MLP neurons of a small language model. Each row is named by its layer, matrix (gate and up: input weights; down: output weights) and neuron, and shows model dimensions 608-735. Each number is 500 + 40 x the weight over its row's rms, rounded and kept within 0 to 999. Numbers have three digits each. A neuron's up and down rows have the sign that makes its largest values positive.
After each neuron's rows, "fires after" lists the tokens most often just before its 100 highest values on Wikipedia text that the model never trained on.

L5.gate84:462569490515496472520520471501569537580547487562450507550491577511553454475501470464503472553506472497513521506464508590469468481518426480536548478503504487504517467477502555513526497456503486507523549468513514476519590496492562533494487529468517527528493497538503541525465515457493525439460518521536504621485514437503522551498540489501483506441439565553446464564461466552484536546578
L5.up84:471543465512491526534465488517577545544564463561495537468537556471485504522476507486483437544522442574535550468433524522519469427479489511545486508571520477454574458494493526513490477477520459549483563536544525422515568491519543504539480477526515493436494495506531540535463534505483607470474533462549491570492437431546561529496599545510496449481517547549492531566438538550463509613496
L5.down84:479473593490486510482452570491547489473471525552512519507427419525536487501468499446468465541511475558507550485447537467524504387441528526445517434451504487450572531485454505409521528465538490490485525490477572486516526501456416430508574432547522447492512469479584436410483498502521501541505461510546478494463421446549565519431498521530452548517506480501481537453550516539541536596478
fires after: "=", "a ", "is ", ")", "5"

L5.gate921:457488531477472408491512522552488442542562473542591433446467558456507448559481509541468502435527585512469458549469513547564468491510477453481520455539483460577486424498532471536470423485542448536462426456487523510558506576553449511496443533522474485539468448476434565505488515526513536571516540513521457531426459489538442544511504614549471498519516511528524526549521513535488471460544
L5.up921:572450492464439508505547474546480418547455456455480579474503492531528448524573446542501489516521550528476562453456488512515469475513476562560522496530432522461457557443516501521484507539498519534527437549507451503578471419567504535513510434584542561553525537493429461498518577447528530528563532507471526494487470556546472455475497510509458460498592499497484472458487566545508548492426
L5.down921:502570503504566590510458600460532465540528511510531477426503518554553484451449493502494510487538449486477493437527540495619456480536598461456541457542492435506504503494489467532478435525483512486499457533445443579558492509501444548448526528553468482486496450475509508530474469484526495597502484444521502504463467501424440457489509582551524500558491474490506496521534477424489483464507
fires after: "|"

L5.gate2277:477552477472568452468522503480489546464468508529537545452496458497517461499559431510469521535499497467506461458455433479482568472465480498542435426491495513500469478452448516542501457432566477562479482533473461520529530517487550464453515580490534519504511487484476485444475523379590498452447509475531500484493500524558433473517464439366454462475566505473452453550536466487438463532428
L5.up2277:433523499501522467473495478540429488546484498475482550476488463528508454523520440528514550529571521521514435472529492429452553453448446448630476451486443489451493461527400525529530402525471456532496532488483482545545490505528485452501403482523516494551509518464470474470492487477500489446483525432439516515491488533499455550487617521465514494506558525555474457513501498568485497501474
L5.down2277:540466515491512499568398427518463602496535499418490489570511472533530514491449520492486499521475549500475513534447469494505480443470535431477539485486438430464553476516556550509459447485560515474509466520424525599452523444461490501557449495467513459579474465522483573509479456482555541510477459589436469468441526509497534532480534514549563472543436449456526491449475551475504569510461
fires after: "| ", "\n", "201", "200", "; "

L5.gate1435:442512566503465447453505524528526435484487504523465476498508479468481448539473426490486485511533460524467463525495528488529528514526559496539491492482454443464461533516528518595532515420486492569550480504510493585565495547447497479536480496449478550527450610514508471579482490542498469486528493454501483439505492529531449557472443538493453490536581436457534489531523546486493522532449
L5.up1435:503529557523613540476499548499467429493538502537518483526517590490482467510496467511473501488479529483582512497496514501606552448437472417568494434464503560452529486514563486484506538528449430548528522503551476468491528489464477487502500484514440527511525462520508454540504455608503506425549508488498542463532524486601485488576565507400500424477529521457493542502496500463485539433498
L5.down1435:535497537438430481530539505474549539526462556472464474533560408484522500491419477563523501529538429569539530484510558427529479536529565532487476553478460481476555524556561504440515533510484544531526520501559478567500445489482545486522485593430520493451484553429445502514480512515487521493530598481460477530495494490508484486522545498441439485523527478494589537496475413498507441516430
fires after: ". ", ", ", "\n\n"

L5.gate1589:480499556543488491484503485433481437563535577514558553537528558504586418487477533578536466451528563531524582484471551567492499457528546428451508492506458510524451500509425514479509593502545430518468450539503533499553484464551492518464537488596513496565499482524515568553506541508493478481500470473498497523496537490505447447464497521497544485604576519508494546501536563544483502516461
L5.up1589:447491496451506496520521508491497527479500524488411466441547519448463501485515471431507516522513550536523529522479522515553461471493483561496526548488522477492434548395474532523474467557453626515459522530512432511549555531541509507494483478534583506467457511484468542534537544486583536510514494510456527487568425537474612514481490521542523538534538547549455511486540533470548519465508
L5.down1589:474557445506463518494477491472505539482478537571469517546527479614430510465462498634537529483448460481581548473500542481486513521494472437474552422517476514541520492491551500413539531504484502498461528430464498502534478486539468479551479510563531470539512460474452497444562466453515452498571474497546489523473460458508442461519500484441474543549450487536483470525545641469529527495504
fires after: "| ", "on ", "On ", "– ", ": ", "Nik"

L5.gate262:526489470581529547506591519433561507504460467484506562471547471535510450496476471483582469491500525413538517542406565524455517583540537407464520578423519482456470505534510576541520416470556463533517404600499567419535527437507439515504503535504469422528499538561478488578446458579455537448475405454550498456511554493470521517574527498552485501503506478508539413467521468472548539532465
L5.up262:508469513466494408520504546475366502414534456526467516474501404517543458539455497511469477476445492444537456469499460505566479511479469486535551483499492473527502542608520507495494509551434475482551466483547520451436438500489579414570554588406582523549454506576530450492487533504499458581485560473510439467485511483526576467563569494402529460483488561460564543442494477517508514514540
L5.down262:491516513522542496590472441495587415486532470533505419535645528470395480524565534479480481491541487578452552388450524508451490472466485538507486479529492448467569494458456484525490451523481478479461467477518520492458531560511475422419476453460460433549476523472527553529465520494524539484557515524481467504444448504449472537498439419512403504568498520531488471476501481434548545502466
fires after: "|"

L5.gate188:534451450530534529493523491542553495533454499531450494488528536539472478474481537550527474516521519552549471563557584489519439541558620491490490510564506484546514548471538526491438446514559517543473467483537571495509504476471508451489430512484482543497479508536490507496577492569577532471488487449403452479527494502537484497483468519547505477510473483524442576549486504541487509453515
L5.up188:494459457493538500584483544522479497474528456542464512594500527502477487452567498532451533488519568535569486489427477484531487508518515535418466456482497557525487518430541484517541404559474518465486492505509478587511487405593519523408510455496546453466529531512484496534536497554485514437522564462545574578479530498529577519431496567565555432483472500535480496427511503446470570469505
L5.down188:511475473496577488529514551465482541468550579606515485471459508477453449501445477503577489515465533429468556549576495504456460494494489501592450452562479448495468519538449474544543509547509428476474475516509518539472442474512511532478510497632520486539534428512457477491525532443541564532456517511553513522574500510526480604499471491530484579513465524527468449457445565387536487487503
fires after: "|", ". ", "\n", "\n\n", "m"

L5.gate1041:596567462508579486501508457500499498464536508496577538546463496533561502512456511446498437488540526573467478467500450438564498503460526590414471501490465529478492492465460537496533457527484510494478463454525565494495449421467550442455560571552537478560523495485493579502493478451566452500472496537512537539561517497510507525450469535462503473469530483428572485490569475542513556493465
L5.up1041:511538474528536594499524552500524446492508518432519509483520526595548502498509491420481498497515440532450471423435516504596464534454552460534499537526513470532543518419479493491472462480503457500468451509461515568544443460521447455446470551511534462532452483525515495469479458470454553503495497487588517528490498495421532546540500449435444559478504493475538474469514567528521525477444
L5.down1041:457464456489568479478515469500543519479538502458556503437454484546513452474434488545511499455455501512520544510539498560502550521486512598529546495524507474460500521559432488529536505518516454453532527497379494531522470521451508473467561515543492475507467547463519539460483542547529493506538482481536486520516485530536498533508441450514462556486506449507534526482502492503563552511493
fires after: "the ", "of ", "in ", "United ", "at ", "member "

L5.gate1119:541443485529438495508529509539455439525503420556541528529549436506446447564559521476473503434484476484488449491571457513504493437551415499502520457454532477501575504513497407516513484489470514496511522528497453503493515486468510513491490518515429536468451528610467532546405468511512591498491501540402509447494525473485556490425503475496442474478488490493512501452465554544515445439475
L5.up1119:505509542428533547476507574514470542481485550531496513431499503509414500484526476494499555448431510472500539504461495547506526466520503508465497429572509548539583526477547526537525503474516532507461526491512389489498467500515477540456465476494467437542528481458460508491484530524476502492518529461459488538428523519495477559431466440457455531545519479476468585582508439570448454554516
L5.down1119:511485535410573392492499508543450449469519521474500520519545535507440425534509378533499497519485512538507453379547588514494564491559526509441478430438546453452497506452464540532559542519565518443522528452467467488520514552544552481513583580454441477462492542498486517510467441463528493481432489531512524561449466488612553521486497526495504572543428464485562499480513431393539501524470
fires after: "| ", ") ", "0 ", " "

L5.gate261:488467553476546480461524529427512469520428500545549505477444479456518446476472446475577492459496517479467478497477445395540523546557534499500502475498477505491472506525516495530488517434462467522500452445514478500518538454517444450500529474456465531512504470562530482417510514466584504497467523458486469418519538516527489472470480565475517466489521556465475533502443482417524453493454
L5.up261:459469502466504398439497529454516509429443514471564502469488580497448501551442441503598490467420559537574469461453480494546479562553573454500580513540501502523434448486447507495488555533489505565494510417442521501531479509524459448539474460517394552501420501476482507528520500496522495501516490463495451479497566481451480441472481543504482429477449482442474484483469468485497445592514
L5.down261:563509480526480499468478461438511529465455480508548474541500495516458587501510467464540512534509520541545524489503532498524471544485513503483469589505460521538467459471536542493587540562523477497483539529501511530508510578541598519543443534499562517472472532552527519435438472529480526552564483467530474517488496497545474452485474571500431428497511499498478475477510565529561535521447
fires after: "| ", "198", "\n", "201", "–"

L5.gate677:475538500419522484580405518541482516516544509507536498498545506476511495524510500621528571501504496550465533479546493513462478478477486524498497410504535490518508478431474428453500519424483528528514507516461442466552462599506516535541551558539486490500532477530476464557463494464506509545545535497535451458489531576532460474411574475533508541505393495549487462556480477516501504539517
L5.up677:474506530470479483518535528489476544511521524474474520521536530499541532432556485486457464492468559503496601485520544508539543496498527509470471392423501548556527516494524538480477504484484474579434469463486463528531538500468537502403598522473454467469456439546482555491463553504506552499566567478510489506514485521526491443449476513401427490520536546473478529560523451598459490510510
L5.down677:509533435500565491505505463598447474488505513462508536440462548496441534459519442489478464547493510518443481480433500530470464526510523459472492456529473522523394507542506517519491447482520604472473529513567532531482518512539419539575466491453572500558546492482551449515541486479510563419455446493479474501533528534485520503524447507513481518515453493605479421533535480494547526612480
fires after: "| ", " ", "0 ", "1 "

L5.gate692:509538446508561496480544480556506437459492485558611487394517486496454507552498480517513518448487565528490494463543448556519491556479537463489519473456485530448507559570434539445561493470514487596522526565454483502478404473561452473484480526506431478569505511431521472549523478520533445417582468498505508496532445423453479537509549520533482465548449505526528469553441565487497423477486
L5.up692:478501446591588497510565486556486461516478588555528521484456502492497510517454465514536438465501492518534470590456470497493472539523493527398524498509586523515563504485459527515542458469516542454471523492472550459546502484512461463438572478505442465477467515496437485523571461473539472482449466484455558456564471454481541496521442489462487560514438491515474514537478543459534429534430
L5.down692:534423440512507485575498462437475486495552490519491482525477455505490519576465540482533515504499505474463507566560547492479490568504529434477419520531485564479559486476529554507530564512497439494489489537506477496442496485514464519503468485429431491432468539453467486547510551554491488526440508502501444505461571511457514536486506596583512547502429514501468482516435533560465500477501
fires after: "- ", "\n\n"

L5.gate666:511452453466447522478522485528557469511477541423488497483432492491504534534490539452557504516559462514508517440433486495528554586525504482520460539480499499470580427564465469484475503519479489461426458460575548567446516509504507404510539469547568423474504480541532500444471487568499500618533522483577511507498445483451450462569504528420458548515430513524530466464440540510484538518493
L5.up666:415464439526387508453468509483443544488540563516480518499537465505518491491482513491496476529581449469443468496526505501561462450520507487549582516511520503487469425491507462497520519478447513437441610505511546444483513479515449493526494466558529495425392478506482486462521430552571483529532433408560467586551480467545496535481529491435487479453513543533479476439529481420487484447462
L5.down666:529537492483499570522484575531553499536475515512542491449536564458490503548512488420486460485508494446553475522442539568446551538565522494469492581490494491453497436513510520506489444552499437539593446514516507498553535556467484448501547538430539543493590511470436543535611533483540438439458512500403439465482527525557471462525526553560493493421515473511548501515475531521522484466487
fires after: "the "

L5.gate1173:492495549491482549492578419454457506550467502533513458501478446460552501480510473553573498464486511520605517500521624526532453476516491502436536457521462575491449473529461540478464523495532568458425536551467519444519496495514612539530458494470527493563467509428452531459591551472509467478499468515514518576524518503532438566540472584440523458531401523526520468546578587528528520505556
L5.up1173:429522577508504501487450469630561512543493470552566494484452503544489532455501431482557557558438528498499517456479553519537570414536502458553507538551521541467496470547442523458481495560552500490494465557440567531483454463488502488432485482477493453489504529482585590479505480469469496481500435462445512428483472576442542497524429510525502532449567486555458475563451437518577561416480
L5.down1173:423490551444545496514529487530584529496488502454473525544505520502502433474467459507501450542452511482506474561433523442489426437610593552473449508523447524509498475514526458519484493516503512543493558508452491528437470455520516428536480440478482492394507521494421582465476507509511538463547492517563494441487507561420512410583531509450543455496442452497477552473503432501453571449529
fires after: "| ", "- ", ": ", "– ", ", ", "("

L5.gate2110:448531518513480463499458544445477460434499530462504484490518482535476441547557399526479480503566475487534515422462468495594471499588531473542486481536481491436513504491557474527548537482405577522501473532470491501449523454487504466503464492447484519517538523539482535478561567426524491497515501448536542519487518535465525474463442529488574484585487472504443457527503547474507500436488
L5.up2110:534495510486469574478476498524498497478406416541536459508501475520514445426542492380556482506466578551443455513496486531531484489485506567556493460530512565498479432483555531449461480545469466516505476538457469600507583509574516505560536449519571430518494546525484553481545527509548433451542506491503476457480544478513480474560449533544480479521512542506512534493478374432518540464507
L5.down2110:505543494480578486479446472454474452577552533522460539471528458438483538562519439575446564530485509474466492467487516496533479468545454505447560480476499468498481541468531490543561508596589488563523495531470530492495491522505490498514535531491521514464487545525439472520460459447441493454524582505478399501529508525506510496590479523499564371476456498471378523529513579524500498570543
fires after: "\n", ") ", "|", "|---|---|---|", "\n\n"

L5.gate467:500439430493479544406524479506495417526568520448523517486503499524457457539429499507518460503440469514559509479558490528523493532512501430475541465521432542554486495527522462486522503521499494439517512473506552588468485477544485483481548513585494496474488518493493522490496506527468465509539557471559525452442479511460471474577499540548508514480487497440518480519421467527542462469480
L5.up467:514441522473516501455446507539419522516508480436518535491485536516545580424453498454489402468598481466480495526491475481500520519491521456506460515502505460499541460527507546521475454413500483516439578592494512522483526485484472492484503455460499486529520502524474465487516585477469450484465453485519603508604459528439504427563520447442493532471481486537497490459403553549504506477461
L5.down467:509474503516449540432476485437479499514460470495537431429471517439573490376477485593484585480574446436450471539577543495547437469461502461537531515558539465557481422546539491493495457520482494429455513406515545411522506473535493489497454494500482471505513520422489514454580536507524497436600520482485433453502473500458566504513580422433477528503456498538552474535498497457523542467436
fires after: "| ", "\n\n", ": "

L5.gate2349:403438489492558462510520561525534455526534491527422526517501500522567454535534450500491473584512510497448468509477547498541513536509499476452497570487505504511463489490488559493504512449570535472555466548495537537489484464537556534525500508566526502472557492465441491549449542505480476471535554424524461511516536518540486489482553518515540525471541453494463566516478488481591460536503
L5.up2349:542449505486486549535549457465521500542553463530547436512487478481497527501484464568512535533493562481466510535507561493507534507498508540459528521515485549445524545491476590458523511467537478511542444494459465478533444526528522534473580552456493527508497476487502459513497429475459539493516514511432477409450492455567552526474433456546459496480503482525438509588509509571469498434464
L5.down2349:431472497567472552487450486474501446491461510491489505475464488494555417562472523472478435476398517550502447478496510519514516426539570462517522557470632461536498489483494507440497515429502458528512525554514554452494495504507526451517511426500451500429498576430494522497441443512528514440506552492497483471419549502547430500483526488526531525500461549502457472511420441539600483482556
fires after: "| ", ",", "; ", "(", "-", "."

L5.gate2118:443508501446523496509569546451465468540492546539448505466517436478508491519512525544434437451490486487482452503549541510428513508548462493464510479503558420536504528460510544560532512513524537470498507496532438565477480536467485515496472526435513499539471565559491447611514499560455510549506534538523501504495553510540562436455484575487492479487465574474566496482555511541416519503525
L5.up2118:498482452542453540494496503504507546497495422494490516450471542464504413466536551502529594527531537585522527440514496482505519506525463509491565521468468503467592445505573467509530438540476430492528511534494535480482441490463510449617506441589504494536557479509464506437492457442514473505493455544436562445473445550521484484491427456468469479428434515552470507559506537500494508529494
L5.down2118:524514515532484518566477512460516507498535552451435461483610477446554455461544450485522505500528495491500558553499473512483544443505471509476490426534544512527552542440496493465487556503524470480527461489470456502426506496470488498501461562446450509411507541520503448571517510474506496475522516509462456548456538575525463520482433520463504525554483493518520492447446500516525434485516
fires after: "|", ".", ")"

L5.gate2200:491494504496544514525478495499569460571480530478488550444560488423426533512546469529460464439552481485465583559529501522478477524472489492470520451465523528405465501468521490569477491460506462489512454535460487552527517523416475530548524527462564417444421485444564554478508469499549519523545501487579523462483522504463511455479535450462556471473507540447437485527442519530560509482523
L5.up2200:477484506509471475498486463531429585487468533490488495475469546491532463511518463543565462515519489585525501473525534516517463503479446500454522488473489543517441538499487408542563456547520521448549561516517476483542441514435539476527520495509567498475444525587510486466456458514464507458554521536533477531527499465415476560543522494580532510449530450482485474460434529502497472535495
L5.down2200:442458515577446502531514440482546540531532533510483521517586466514501518517509443459550491505524485487491486566545507497455506427522447496482618481523535453528502489546504540369511498517485467482505527526488594484528516539522518589434537446507477563421517484507515483492485518403471491490506477483487468516508499535474548523529637535522494509500492503549533567473568601515463522518526
fires after: "the ", "of ", "The "

L5.gate745:495482544505607526535525492426551497549521486528466483510458532451530555490510522491557468531516496490487543485463551428468494506496511542443541519422537480481572471525467523508537467525554477565480446505500552502462451519448460559529478507528576487457538539580557532534494548505495490518587451524444517455482490504547548466458535510486480495547580533492512523484493511472491450472474
L5.up745:571476526490536448520498557498532501486459474553544444537499474513472488537470536510466547540441495617599426493516528530460457521506393467495511488566556484425489513424504440508545471452547491477483554540536451596508512457432438515479518433540550550606527500477489505449549482598501526452556442539509433486480480516477533502492436471481484443480507492614462475420531500501556449473484
L5.down745:539470515513496559533511504501474538565441518551519503503483499549487482496566425519563508472448534531516537473536444511441471521525436485466505439559488507535483495464471522510553495445451555480557500536549495400557463450508487511543505444538585488511449582493478459472408459506533572517473510552528517502514493423559500490473542490484520538459459495485478487519518506487486487508431
fires after: "|", ".", ")"

L5.gate1846:437450557442518487488551492499481553438480495511502538514507495383523492555546509434452473519498510474491554526532548485464526553521467417569512543534583561479521489508554520496476526492540528509497515481511471516509461444506518502469411562470505435534523538461518469483524409522513501504485481520465497538534482467397474476570446480485467537550553559452474473526425512425489493490487
L5.up1846:535420523483458502513525482546536500474512554483561542565431465480520483558493513523522511482503514461497500529515466462528516538568500414499464471560570484479489486472534430464460547501462431558493556495478531495473465542501426458530452496456508479431516532562491510518483500475461472541561523530482534606445476516580440564521544487467466521494491505487533476442491475510560501524514
L5.down1846:457429412583492567523512498474455497532487496543497540471512434506524438475550484548529418522443530521514526486584536451487545617565416495566543575522509558422510445547530471468434518473521499512490493464533501538508575485537551476499563537459524485503483468532568576461461502452493496516498464478505455564471542549434471487448475476460535468517544546492544446439485413454461498571591
fires after: "the ", "The ", "al", "His "

L5.gate2310:466475494471345499500532429526482518533524464536448443385574452411578473563515551534502489522492497437557497455554519584570475469523493510507504535479440536500484476504474489549510512495497461501485472444479474500557513469500559514383520482481486519515482442531562480517460561533444499523489475463451527496532540575562532445455516486468563494532565521458553557528475612461487489446503
L5.up2310:516444511466432489543484485515546507568538604546490550496506533490549547429529507490503484488495499498556534506565533507524556527451525496474465486477527531517523448506511535523522555437526447491543441478434421463621486492529525533416538531525424483495536507563535473473467494464535447476505508514501466572452506485527505471520492465533547512545493537446423556494498493487491432497521
L5.down2310:451503451431549482431454448518450507557561467495568506469506482509462490595465485540474463585462528516516530480433521524501528551505431519503525504513481491526526509524469497452511540550562536482501403464473479503512544527549561414555396553572474385572440493517505472447498490488579559514502490487552466454522488445542492499494442515551520499511460521530506514481548492469533509552516
fires after: "| ", " ", ") ", "et ", "T"

L5.gate2056:541482504438449530555509508494547414522531454414536468479507509462580468497566473494511431494526529468475485508500521511512494551574473517542554465522484444533481462471449470542515503497412501453509560470483549546584506508550491500491523533465522493425505493486469501531441471502521516466555515511523530477471465526500498482498555426456471514514477515568495513469531502532574492479409
L5.up2056:543491463495610471460490522483515484459536535481481536520569518534527408549524485453535494518547580462519517512499494497515426517499468488592579519541437469539469446490497487561493497464491521469542502440538522510496504521574516471553499563507483459533442560499485451572492521505469498515573493503575549473423540534546590523558530486470525491564447537502536520539457491482552440406454
L5.down2056:487544491465527518516499570503462535540483475480450485554501449488439559515538515495560536515439432529459457452510520535537528498500516562487488468454466513621498508572462470460506564446560476484510536523495467516522558542533533456421498559565433487530486525483509510499441527443550496487570525494495507486494502472518446505527490493485466519447541504531519514500488481530445421423530
fires after: "201", "200", "199", "202", "198", "194"

L5.gate81:551469521477534486494472487502521473507515487539622498532559449536516545440459508504449509539486478534541470506538463466494524494524521469412478520476469455532454488457494532449462500502482483536517552509482456468471492467583492519539467498482485492521456514566516433588496412487514581490542451550388442573466516433510478503453496494489513543526542527472526539473518469439468447439428
L5.up81:436544516501461472531490547538524471494441480516441466453508481505532468452540487518394518453487520493485548520495485488486509495550477494449472456468475540501468510514539486529494473485577481469545499515464430529475459496469465549508522556500490492465503483538493542526522523603554496540535448528586519502469534590511518390481478514504473451510538586471455528545539500473569498477508
L5.down81:551544522519484479508531521396546459474509495467520546446474463487433501551557484466560549511504501462495443517468521501554619567449433456483457553486504524541481539508512482514400519490465559493560487562493496521507517540540510521436514424474472508555460521455472517494512472545524549456449524507549487581580512460528438487503404514568498497408443480484523429513512492478472416513440
fires after: "| ", "; ", "\" ", " ", "Total "

L5.gate1678:541535499454521452521492505517485494476461477506468426478485466456479453425428528450545491529411408529443467526469491485548522523455513461478513450573472538560462529505420487486553501534455489489498434600551544459533499470502569541428493519489518517520514510504459490494470531453500495494474494492554550521427478414487577564543487526480503507525454481561543540563538508554411589458479
L5.up1678:587510487484429416527499533422499507494510549453513508479418526472495505454541557418480434467474459530462449446485519539500513544474512540541500482490477472523595467515605532472508531493570551466460543418428477457559513561532523476487460493567526495527476493467453464532413537469559468469586511484460455531492589448545514434549508485450508479480483459505446466446429514518481520499542
L5.down1678:435498447381569494589485499518414433565577526482485500525407490527507491533502471458517523538477494476471543565537581558538460474465445466483499536513469517555554453612511587508486483508408446496537418482484507489519533493527469567437614593472490529377512467480538450560513492484557562427474509409599505454462481497467557524545495580507489527491566478438521511552498498481510473555523
fires after: "in ", "at ", "is ", "| "

L5.gate488:565472518489520483488521543454517487507578517471502542568460438535460547456510540547505484484500566524534510510517455455550418498499463507437413585463442457584494459491547510503482538449454533491485440535516459492484453440494452487540577491525514450536488565492500525571456496415497514569541504472460445505476528560466560496554453466511536571525545539518442495466560501555450462521453
L5.up488:582441510492482445526467482563561515532524438518516485530568494539534510561494523514475439510541488546500580538527495518459536515447519501422449511482540477516483493526546495498500511547455545481539538537503502517551514542572521537562497518491499574563558503481400488470437499469497475485550503499565449461478535531402467496496500482502535486554510480498462460492542533492452491454496
L5.down488:438441498523552470509494535422480482512478532526499536425486466446477490441480558522493399467457500506510546440446465433474557506476470443512538528487485480449462461477474505484521540513541550491529501580542539498457484575492508555466465504489509524515502446497551523372473489530606586526600487418514515530515446459536483426528518550481517468512570501536447503501580472544539503540452
fires after: "|", ")"

L5.gate2128:487516476466561505433481511544537438509529541499561527532510502457459502510552461470539437467483585513538553480559491576488482571516490498565528463532458573495541469533562504475506508520521479487489467475478521570532524494527549458496462495535446498490510526535470495510530517466493547468480568501464516491477559525492456507509439462538582479473514519472509485485507545506521512510508
L5.up2128:489588557527527402548437554494505479482466505545524573511489525478533488481559540474545563531499480467488502526483492544506579452560493450506529533438493476567447491575483504453543486513478498544417542532462527538541537536537449461444430433444532446464514576535504541529479509415484492505575471557587485474493503477540532547534495486516420347544461491521434474464524462474540524493506
L5.down2128:496476530502515510487537502451444564551482509453437570453515493499526463532529512494596499520537534511463422395503509508530511526471512519472439626465543471528513454525563521432557524527438472486487553521515542462550453468436553543525499504451423509537493532482511586464506521437494502440484583483557444500442520429448482473541505553523553499551470470466509503440505480558490592501521
fires after: "|", "."

L5.gate999:515553539476478392520449476506507467500541404520523536532506498472463520605499536529473461513469573530529523484524527533478507440558460507483493533464492478450488528509512497524516485535491547547429442520488557521543493502564551447552537475496585495529529549474473491554401526470480509498579551462498501468520535514500543451518475568519456469570501543488514474468465511549444488523556
L5.up999:499510531491510427519473535453527415555509428469449481497480515490460514537524483578495450508558578549484565520556495484488448510521480490470465504482526518492505499517537565477466523482566529532459532521494563516552439519534561487561482473459551485531487545489437491484431496491469500454550471447466447455516530588498553480569529496556485458530512516540476491481458489525462520440475
L5.down999:471506484489481414521531534451514522500504490511483490462517488531471574441535477564520458495544576515519484481561485501503441514510525448447470474494484483511511501529489583477458554475531508485479534563533552512555458551512533523557494501472436500538545518494482524461436477528456492497521516505516490514552517567487575420537515569553522482520478484538483474514459516545425495473464
fires after: "|", "."

L5.gate1207:493449461447573464546489491528466490490454508520508470461554434519542525500470479511498511536518460504380475459521537469469583563475558485492512490510391506529513526513550514471499529441513542533435516486502493481512493481499545495440519485453477494484402473440517424425461516594476573470483557487501489489519495576419575544582540514546544587514504524590444530479425527485447500477498
L5.up1207:459559512452448434548556461512465486588519528439533494519537519497495469507521461552422471494444515476574510562544457403495456481512520509506507536553535506462472471518535434518642485563486504448510497471464540481515492502521486476479459499485477440542449496485524559456495497453489474527508467552533527538511591408497434431476550506502457485428497549505503490435499540521478493537521
L5.down1207:492567481504503503419516481506590457604571553577509562543390584462465510473526476553473486473509468536530538504545540526460469550518532498428537497543511515457491411462451469527492534470461495515503544462490502483470476478469488477481534472521508501528501479404462513523520514547522498481408408614492511556444500506482478552502454471468516459548520497545499446515430427536470512458545
fires after: "|", "0 ", "1 ", "Final ", " "

L5.gate1074:564560595493606571466459530537497547538460457461521520501507477469467494570539548539487509479456515493414559500479501542591511416449491482491506527498464532438494468500546467486452500560508498468569431494523504548511430492583520512497452522582511461491465554481574525537446455508449587455441532485504443496506529468490521485466509386504491491536506573528503431480444541433543463494510
L5.up1074:489471536568514524565515564504502437540537526473516527473486461409528523489486467491469491604561489515509482548470417534441448583542503441452523465464509488493485494501513505464518516469516493456552511526429554474537534535479494511538429547454500498459572367517508466500523444432496426572489513533468406489477499456501548523401446535493457462524480499468535484440447535515573498496534
L5.down1074:498487536539545502503500482509508462535491527461478535578519521468409484557514467570518615478495470526468533503592416514530550517484477531496485540505491541506556435538434501420574524516511425441460535523472436466566484468536486554558450464595416446476488440515597521495560480483554530456478472483528478470499509444456426396471546517482443518448527556467463550492455482512539536434488
fires after: "| ", ".", ","

L5.gate708:546463497526444542484533512466532472512461461535491466590529554501504543544465485503537490525499511531457493566493540520533555543439477522596465485480475562502592476521513547531520474516519456533547500545547539497544556536469583440468530537487449569504508430468609539486493479508516524515424482525531514499494428522532459481502464551556496426506505558523539560547516481422501479482476
L5.up708:501480510528576419480463468487444505490564433542486502495529492477507482498564493527529526570440459495560517525492492450496487510507512459550505472526476579556472473492493569435535515475587511396492492553577461504430512552462492452518481525533522475530441537526465537458543450511488516457508498489497507592546490455481484504524502509565508525553524542462533499537519534581440534518487
L5.down708:566513497446503496530546568466511409497478549524489475492472549496497516406425474501443491521576560518455562539418557532549443407550449520442534489478489451496519478522525450515556545476505521486477505561471555487467511448560446557511525427380542516487525549448540526485475519481440490492456510533480472417511526474478469556466488478467516514517481477519500498494484460503536489519491
fires after: "|", ")"

L5.gate2351:526542490505476486517560516479543471603555443522500504437459475548485495541441465481534537509531482556483459537481423541440497504483520515545424520484446520494517511532454506495553557515506564521512449440542498516471522548463457539499539481498523459479504532506527519492544573429545435516525450557487501497414437537498382549521483531556446460503528527559499535519489459475487536530498
L5.up2351:484417501478443498559449503494473582520516499466455523476486496538467505492503486497518454456475474472486547513511482492520495522494440507594579521470484468482525464388628466479538476486528433511532450563512545538487532445507561503502488446546508554526507467514441483530545525497500502439496464550441513468566519515575570505516461442401527427488449475510510580479498474553524470553501
L5.down2351:476447558514484457489492484526478460453511516448531509501466497480536493544541490531569507531510506455435565530476469490511474452551473541522518480504464479478470498558507481513608447455454433523541438534477514527518402506609502500431420522507441517495549379521549469502475517473510495454544436511447536467529450463529502471504510516486526511493453492562556474479511534540533463501518
fires after: "H", "L", "h", ".", "W", "D"